MLP neurons of a small language model. Each row is named by its layer, matrix (down: output weights) and neuron, and shows model dimensions 0-255. Each number is 500 + 50 x the weight over its row's rms, rounded and kept within 0 to 999. Numbers have three digits each.
After each neuron's rows, "raises" lists the tokens whose logits its output raises most directly, leaving later layers aside.

L5.down464:370473553468514417481548504606413424496511475542485513523495562418471493506567405409470495547518525551532527512446500477525407498459476484515556509417474538493475470532504454553561567425491506564536517602459508525518522519474544533609418447527451525583471553426566514555574429504436513349535414502530479439498444416458562563382505514549514527589476558582581443468446532476468531594503420472578517528549440485531512437463589510420472450528442415517453452482552484529483520466526484449492519468429475511544516512502510478551657523505480614459470454547474514549448541469575557558585503550511513464467446636489469506485550475425558422523501567453470488504544554472459473459495490436533478502575489572434502493493467585444481531604497535421445466509515455490478518562500506
raises: "s for", "s from", "s of the", "s at", "s in "

L9.down449:472546482595525520587409462402465450493539446475463514538466453549506458472563485478481496565511490517558491489583492606522505530502471520508486517457483586507351517454576424493480413424501481449426455452410431517489478538434456506542479500426603478471447559537447515488553506477458554495505452550573594525492552483464393464526564459534467563429442544457553483468550504551573509500452542554530549537401489482453426513500536509505438466418535448475576461544503418494554415417517448485480532570502647538510532473508553582487509431523514510504521499453432491471556433534559369466482596461562501521529451572518440461573549527452420497566539479505519518375447497471583537515510665497535443603495514493513589583525495466441520531503488527503508451407526575523481483530485529
raises: " was to", " was made", " / (", " was named", " was born"

L5.down309:533531448405540537599535447528480558515553413584490546542530468440578555508487578441452442465512401471547566609632536497491514491477412440441478482570523517479526549475456430534555495435512532467531375525527467491512534535459574563434482470501502538526527434507482495430487535550504535445503581468546482444521409482608524571480490544491515561538528594528496405426535481478462492624471488415501506531479547485552530473497521530527416514570460476565416575488560469496453512579516421485425511439493493512514491484493462479361481457538386455527507491512488419472457487542528538527417445504491570539517450494577443563503433481495437459555443526430458522395467498510368474537538493574462550499508586514574510530570500405466508483575536476559475549490502450467591527580446401
raises: " injury", " career", " victory", " inj", " retirement"

L5.down35:496443507528424567478549483516555491459498475503497530477481408485470429523475580479545458459429488574531505531515483513391492389458525484537512428399511464515411522577492447533556490544497542438445553515448524520481542488486545495585505464485539507524475476465687475529575550612517453569432466464450485491399566507446506558413455533449595490473481600526500562577464578450429524470404570534483493537625553517532569451551507505525558411419590477501534469498430444471496498570537470411560427433516499517465452582532505497482527547611516400498533472482535463480471560549493514535577509427428433372438481525506507552443496457414494483518538517568543553519461500495570597463448556547485480535483510458522490422516457496480611561501552488413447492564511435498548535504454479
raises: " They were", " They are", " She was", " These", " They"

L9.down493:492487424515453483411458476483565564543492547512560474506523490487473366399528503519532587520456504483522515486586438465433542502548497576559375527427502554487386582491444457453435542434543519524469486408527470612486517541499574522416492551474524471601579529449431476483475553406520462514532494508498557580438485480528511573497472561544484483533481488521472559620552487480485476492627569535506559460480455454511446486478500439493533508436492451504468422494526469476516448524467481475511448530488445610607550530501539603446458473556559474515527534560544542555455495466520450456391465560418494545360482496451465610555487446634519550600508404584486457437463556459533454504473510555554550577579457488532479460465529485451508441538444483406504489491552432498494532517487516
raises: " had ", " had a", " was ", " fought", " are"

L7.down335:558439498615530559526485439496499544447423512458537518624515496465520466539452535422576471534533484495465442455444564544560510464578441463549468505508508492478512590457507429503560493509519562459563596516492502470475624466536555495306625428562539519494400415435518510568541489515452411536504514498493460521507416451462520470520561537649572503477511399499605553552583459491455488472455492465483524508480510550549530509559426491428461480464474519463481538486477491542484483511570474567467367573446485422583459494438541458417476520471548526479519415480464505531544533501437528529498472527535469479455549436445510611494528535436507534526468510521520492529436554544443387476571485487535536569498433561487432495546531467534579494473531445471486532382450538521600418490506532
raises: "h", "t", "ished", "ishes", "ties"

L5.down262:494496473466575505551526477412500527419474479560443455543438492453498430545542532416494525525435551533475439515433490459435579561410492544490523563509557385464432406560512461574589574586560482515460506439480493532515476484453459490545610434482475564464452543509466527536442548398511420500515526459491503574527558467517546531470423494473565441590455409486502529472477461533546499545591555481495565533472607568511614453505486514574550465613416446479505471549499516574473538470585550455514515506418455539509479539369528493427517442513518525484433548589481497522403466501526548457564464459485504532457502471509499526515465513445557513405446356518568447532486490439483508464527386570568463448541472540470557474595500467578515472503454499479434575597488577511455465553509564
raises: ": P", ": N", ": R", ": V", ": M"

L9.down470:500535536426462606447529476471573512605495500591546468486536484622467420518495467461474480524505450489540503581502538452482416459420463524496470462531460539488517507538485510442529500493513473528544493466461524480513572444454492479523622531571495460531401504427460440442530508552509545485509440523506427590418472540477578548557492572406570508590476475479552473598407485450535519560514565432654491535503353474538513400546531434454514466490534572495511391506537446502499475524483474467495484466554447490461533483474502492549457598437512427498533445507570526554441488519472450395466457587550520401491590548464475552409521542449529465557514542447444455550482616533501556562478497492542493340533426443486474522592503480443449558532499459555422491482525551558552490501555482
raises: " to the ", "ales", "ing to the", "ous", "s to the"

L6.down310:435470475469485576485536524496532566465574540461509447422483461512509465453509567551487423515491454514555549583422520490565353558500533542542521471496510434520587523558464503435498566440568517463532595468596606441483529428529479489481542507649432535433468521504397416529542540516582601506417363573506455467510483501506546451518509503379509523487520457412581489448494493550446516503507544546504511448402485540475475505416469463472518514479521446558428545531512542505470382463540463412530543523500565426533401492511490442488560526533513513409533525536442583524547452596437501509545605573535508417451494496528618503534533574526512585483516453480444555508510530505468543455519566561466499492430417475509549476503548465434595512464464517503499477449457408544460461516432479
raises: "ated to", "y", "idents", "ated the", "ated by"

L4.down346:407516548482510427530523549521512453503561492514525440474513573509530516397530475474505494614453522544491479493596606461502580553536537469507498447539509497465436517502460507513429526450555540534548513528590450531489409532500483540538462470511505436583493551537545530493412498394401453496563488552475463578520581431462542499441578544530467412491635518492504499552527476470532634472581566487480499534455502439605534441435478537491466444544477525455495531582554417439524390558476503494373476454514541527476504484531471428490480532547470561515517392525474537547473444497518537521409516553514374509463531573354476434470522505524443546468538395442590476361390549485529478435505555475495472527565474496455408504429561517439506508513477516588487519567507543478469517519478544
raises: "ests", "est", "ener", "ested", "ance"

L5.down430:484422482456464396435559537425427483598484528459590456543539475562563447446584535571477627536430548410437473482471539502521519525464512481565531556529508502562534516517443527512605422515468579454576536440570518529521561441486576563455486412539471584407464496499591376470498529568515502556520485417548527562539502553525531513454593504535407503454574497432623508416390606483473450463550589553532514523441536498506439485497456520380535474490446486557499562475473582485527503478512461501540439500461422526554422473505464495471497448613466437539531479496492530568543429363468515417565494469417472545514445440494560521460481409498525505496467460503543485445440484498504483485414518511503471455495510521460519522485538510493490481556534510490581569590523532468417505559506464
raises: "ty", "te", "d", "day", "ue"

L6.down256:468519563437526541529498435556496508601494538535537559552411491569432582472558537521514475607347395569577500449526426489511460445352457506430561529588462515439493490486597490492509522572516577456427472509454523605435590418465439458590555436492482490569510525480526473516514460382578441429446392486527545501435426481514549593488488596503523482510486428462467497488447436553507494509510498522446473447514401504486518517527450578457536439497460557527495561517455443551468616489385577425505488504510553483552579486573457514480424474484505447397478538559528532474449429507519626499556518458548541564513519483407451494543468536408508503520477470526477535515518431528487513559554444548427480512493471516494564540578505517433541549467492489558534517471501483467484467502511532
raises: " to the ", " to their", "s to the", " to the", "ences"

L5.down141:429448511546488532444476480438580458454447460446515447417595434488585449575526588506566520566430500480435507488494567532501486488458586549436454525533435512491527454479561544497459509552516553397459550461564562486473568487568517439402525564484616515544524520542427441575529575451584453488497447474455573476481501450533485505552524541546461474497565513497510340620508482466437451505482544577382567516471392547502512464600533490503514538518402460503494492517436485581543437474549539461526530581523473480599509437570501501470520382443464488514486511399428561476504495546456448496511477532506449490546452432452453449422492551447456476499561523429555516531559508551584500543435511471500421515543475458490474597480434552466608556548586415518545517531510522478493498510492402
raises: "y", "ym", "com", "with", "ational"

L2.down108:557527460502452545479460414526537458513493436449425476443550489429464470477430495477566503475537450446453488470486407584569403410513423510501525471479509478544485555515552488580496425464559533493492563503500575496428519590517456516406510494512489518449574557522429594608437518406484511517514484539536510497487571474567491484474505541529437404439463415588505535426428502445583500632481490398432453567499461484492584437533527553515460392511538469564512494575510533506510390587530552574482497551434454626409431485476533425542450553496463462440506480530507500563482517488440571598490527471579577467525423507506539492513487510523490477576554503424550535558449556511522435593503577431463463583519475597463523443536424546482558492546430472500542511547468433570498506451547483
raises: "ries", "idency", "keep", " Portugal", "istance"

L4.down104:389476586485501536337550426518460483591416457579448482505564410593492418519524494487487574516493513538386554473470468461480416563446599547448534570515490444450458421460552523450465460549470563506449562510469478531525542481565469507489630436491366472571475571577563480569484465477517471551475430442570507547526472514442499396504510567511544505506485557497438530540496454481542484462530564522515529439546530510559524498572505485471528524578524444528413544487426599523480567523549574494509440470540572515462567499531440543495480530555498451424595488512546538539550548509585496548549426548487528490478457538502432420436452554496530404485464485505549475450581484489535452451349532437572421397501543451515497526514444512540502512447525430471529443479541476434494513543470505
raises: "===S", "===C", "==", "==C", "==P"

L4.down181:539483497518443509371425554526583474547459546574537492510498473543556491467455530498491603513571446524591506509429519520527422533488578551461456462380559555474496449489551503398495513545380483469574543454478459523629437504562497507468454485534483468514427569457482486485562508639525594486500479483464532547442469452569510431499384498470462608443523440499555481558450461453539445510417468585578492465429558462508567512553532508576482480371506410500519458478459505556551495453412508472454503519449520426473558470502575488460521605508563470433485508433486615573549525557481573486436453532525484560485473524467525567516507532489544501510439567512475562541473451542446539472505508542561496551452479435506627449571544491499528478527355466432432514476452495481425484478528501
raises: "ations==", "ated to", "ated by", "ations.", "ation."

L9.down295:437496448534604438471448506458560500516523537435498456538462545524480537412484429531443428474522464522467487364546524474486642462488558582494501447508483545440576517554520458544500516483444509567516484519534484477441594527462428517526526491551500478434549522519461503530477493522446471519406452486646501475545433477553500452524428491544504563499531484506536484485512489519512485604502458456404524452335477478526472539469535511453425482442421548503445600515589475543559491482486541513470526539528488486497504545551533564492560466563505428498481488541432489549537498550502523444505633565371590450552584526539461496466532484366477495512538519455375525575469620432409585514504472439506562456534550543508583646448458579437508515507440455443474477439506469515463506552494498
raises: ")\"", ")===", ") was", ")", "), "

L9.down315:504607467514493439449519506463558414466539455506489590490530570580483545508394519467471507479406642483464515503515429489447512572540555454455472512452496429441535478512501467436459519526498493435562486488529499470496521564561512503496381545505513505569493545476408404557458507694564503494506450532532523436469516500464488514493500508569426456424491481423671520497500614546514453527528485583448514548487553505543482476442488505490540493467477445543526497468472504500461453564462481552539554508491508506405495547430426496533434490647468437485487451526538609457479520512492553522450559441514515445486410444465434504515452480473519550514561474572559482422541483460503511520523549501537499531535436525501510509521520571595599487579456474548541351334512566434470442482526515
raises: "que", "ty", "ton", "ties", "sis"

L6.down459:511471530507440474479539539478534408544575472490609470532498426592508502456415451510582534534543505484490475538499554518431587506499414514478418335538498512499513490505522446538462501520578505469464414425592497466488525476515372492553639562444557448455533564513446609488583554544508540439588546502490562475475538425550453533438525612484555391519504508459456512452455539483425505529523496474538543478508395507526615604515516457577490476571449527534513532494526526534462453493556493398612477484492495429467500505506505506458543554478411525501495469490507534468441589551525494505517636508547568402490486514543543391478438455484510439466486462449419446547447527448508477607444445514488486485527486585492510425486496516569449479499484481418440524597449475531447437502480531
raises: "inity", "ining", "ined", "keep", "ine"

L7.down457:415490572574507439484515472473463481538531368452449528501560468498509456481443547464423544524538417490584577431485513548537484443525465525506502384621443560541498533495577479431498500514485404453545561509529528454549537460473512500521422486450485521519558571445452512570486470516471469453559488346465495388491389491531450464469439547440574554641451478562572487404556562480526530558495451473545584551551459516491530482442465451541539511477489457612488505437438444521492497413522468531491445509446377487561503508485528528537556507543493495546489454529523492503439555447492547512427486411462434631457475488597584524478499515524497540490529466515424518532453511518481519497539608554507610452512419500508572411498557542435545462429484487487475484545494603568592529540484493
raises: "on", "ois", "ile", "on's", "on and"

L6.down107:462522514501532580417476446530542516499454459545448504513502505473520494535565532400530575464525520505512518515496465499534501464511481544442429535598550509525454463478467493527538428499526576534416581533565507535516525456627537546490658510474493497577438434610518461548503500393564423557456516488630521511491486564478520443499469578555485479498488513528466425475570460418518581533542491473475505528543469525533513467480477491508641557394542531560478548535456476499529503538537514454503493422529422489517542561591444538508471477510533433512509474526456512548536477489487486522470460560538484477522526476415475400496483503493469440449557497604454512252490454455538444475292578443498455450490415472528408451458453450507559540513491475559550432495477488444505532497505488
raises: "==C", "The", "==E", "==", "==S"

L9.down440:497588386461479582562469466536552521436515419480520481478494531510513597488487469433552547478472476429459490483558529491574507575501535473495523444471438491536497520417385566572484471571496436532549533407517572520472488459514569463524601472384465455489561541440538535555418487417514481495426410530533540516518496403461546531524500462428497509486468509597515453494516507475505525485530433447516507477457454540561469503487480469559544521559555629552464413450547506507510424522496491461507603484530464452563533548504578478339462544521496588452546451540394517470551477482418436452490489496503526444491603544516469422518626495442516445383535550519604515529509526519557405477419447490437537577566596540468579491462471562468544538484558515490475391452479542511563499468460502
raises: "ores", "ature", "ult", "rob", "orship"

L7.down237:503538478550499493405576505548452475522504587519600497487522458525482449425494457504585505481353501520454434507552540407575468521479514541549485503502525459430513527489497463493471461544513612552558421503500555471482613499514483523468447547538479522515394423465483526535558514502521486533460529492526558508509489385521425515491531582502479614487448507539492427543535521534557550506513491574541482501399481453566572412551445417469562549574531555507492520438482413472431470444485526410582511470555522445519456543492525574449430514441500498502405562491420510576500421535511488482531527471440455535488508500497484486462486588457472454585411501579612515339483530512502448506486544482484451396473573475423505510527511422495555476591525481613567573498594450409600516488510417
raises: "ite", "ites", "other", "itive", "ely"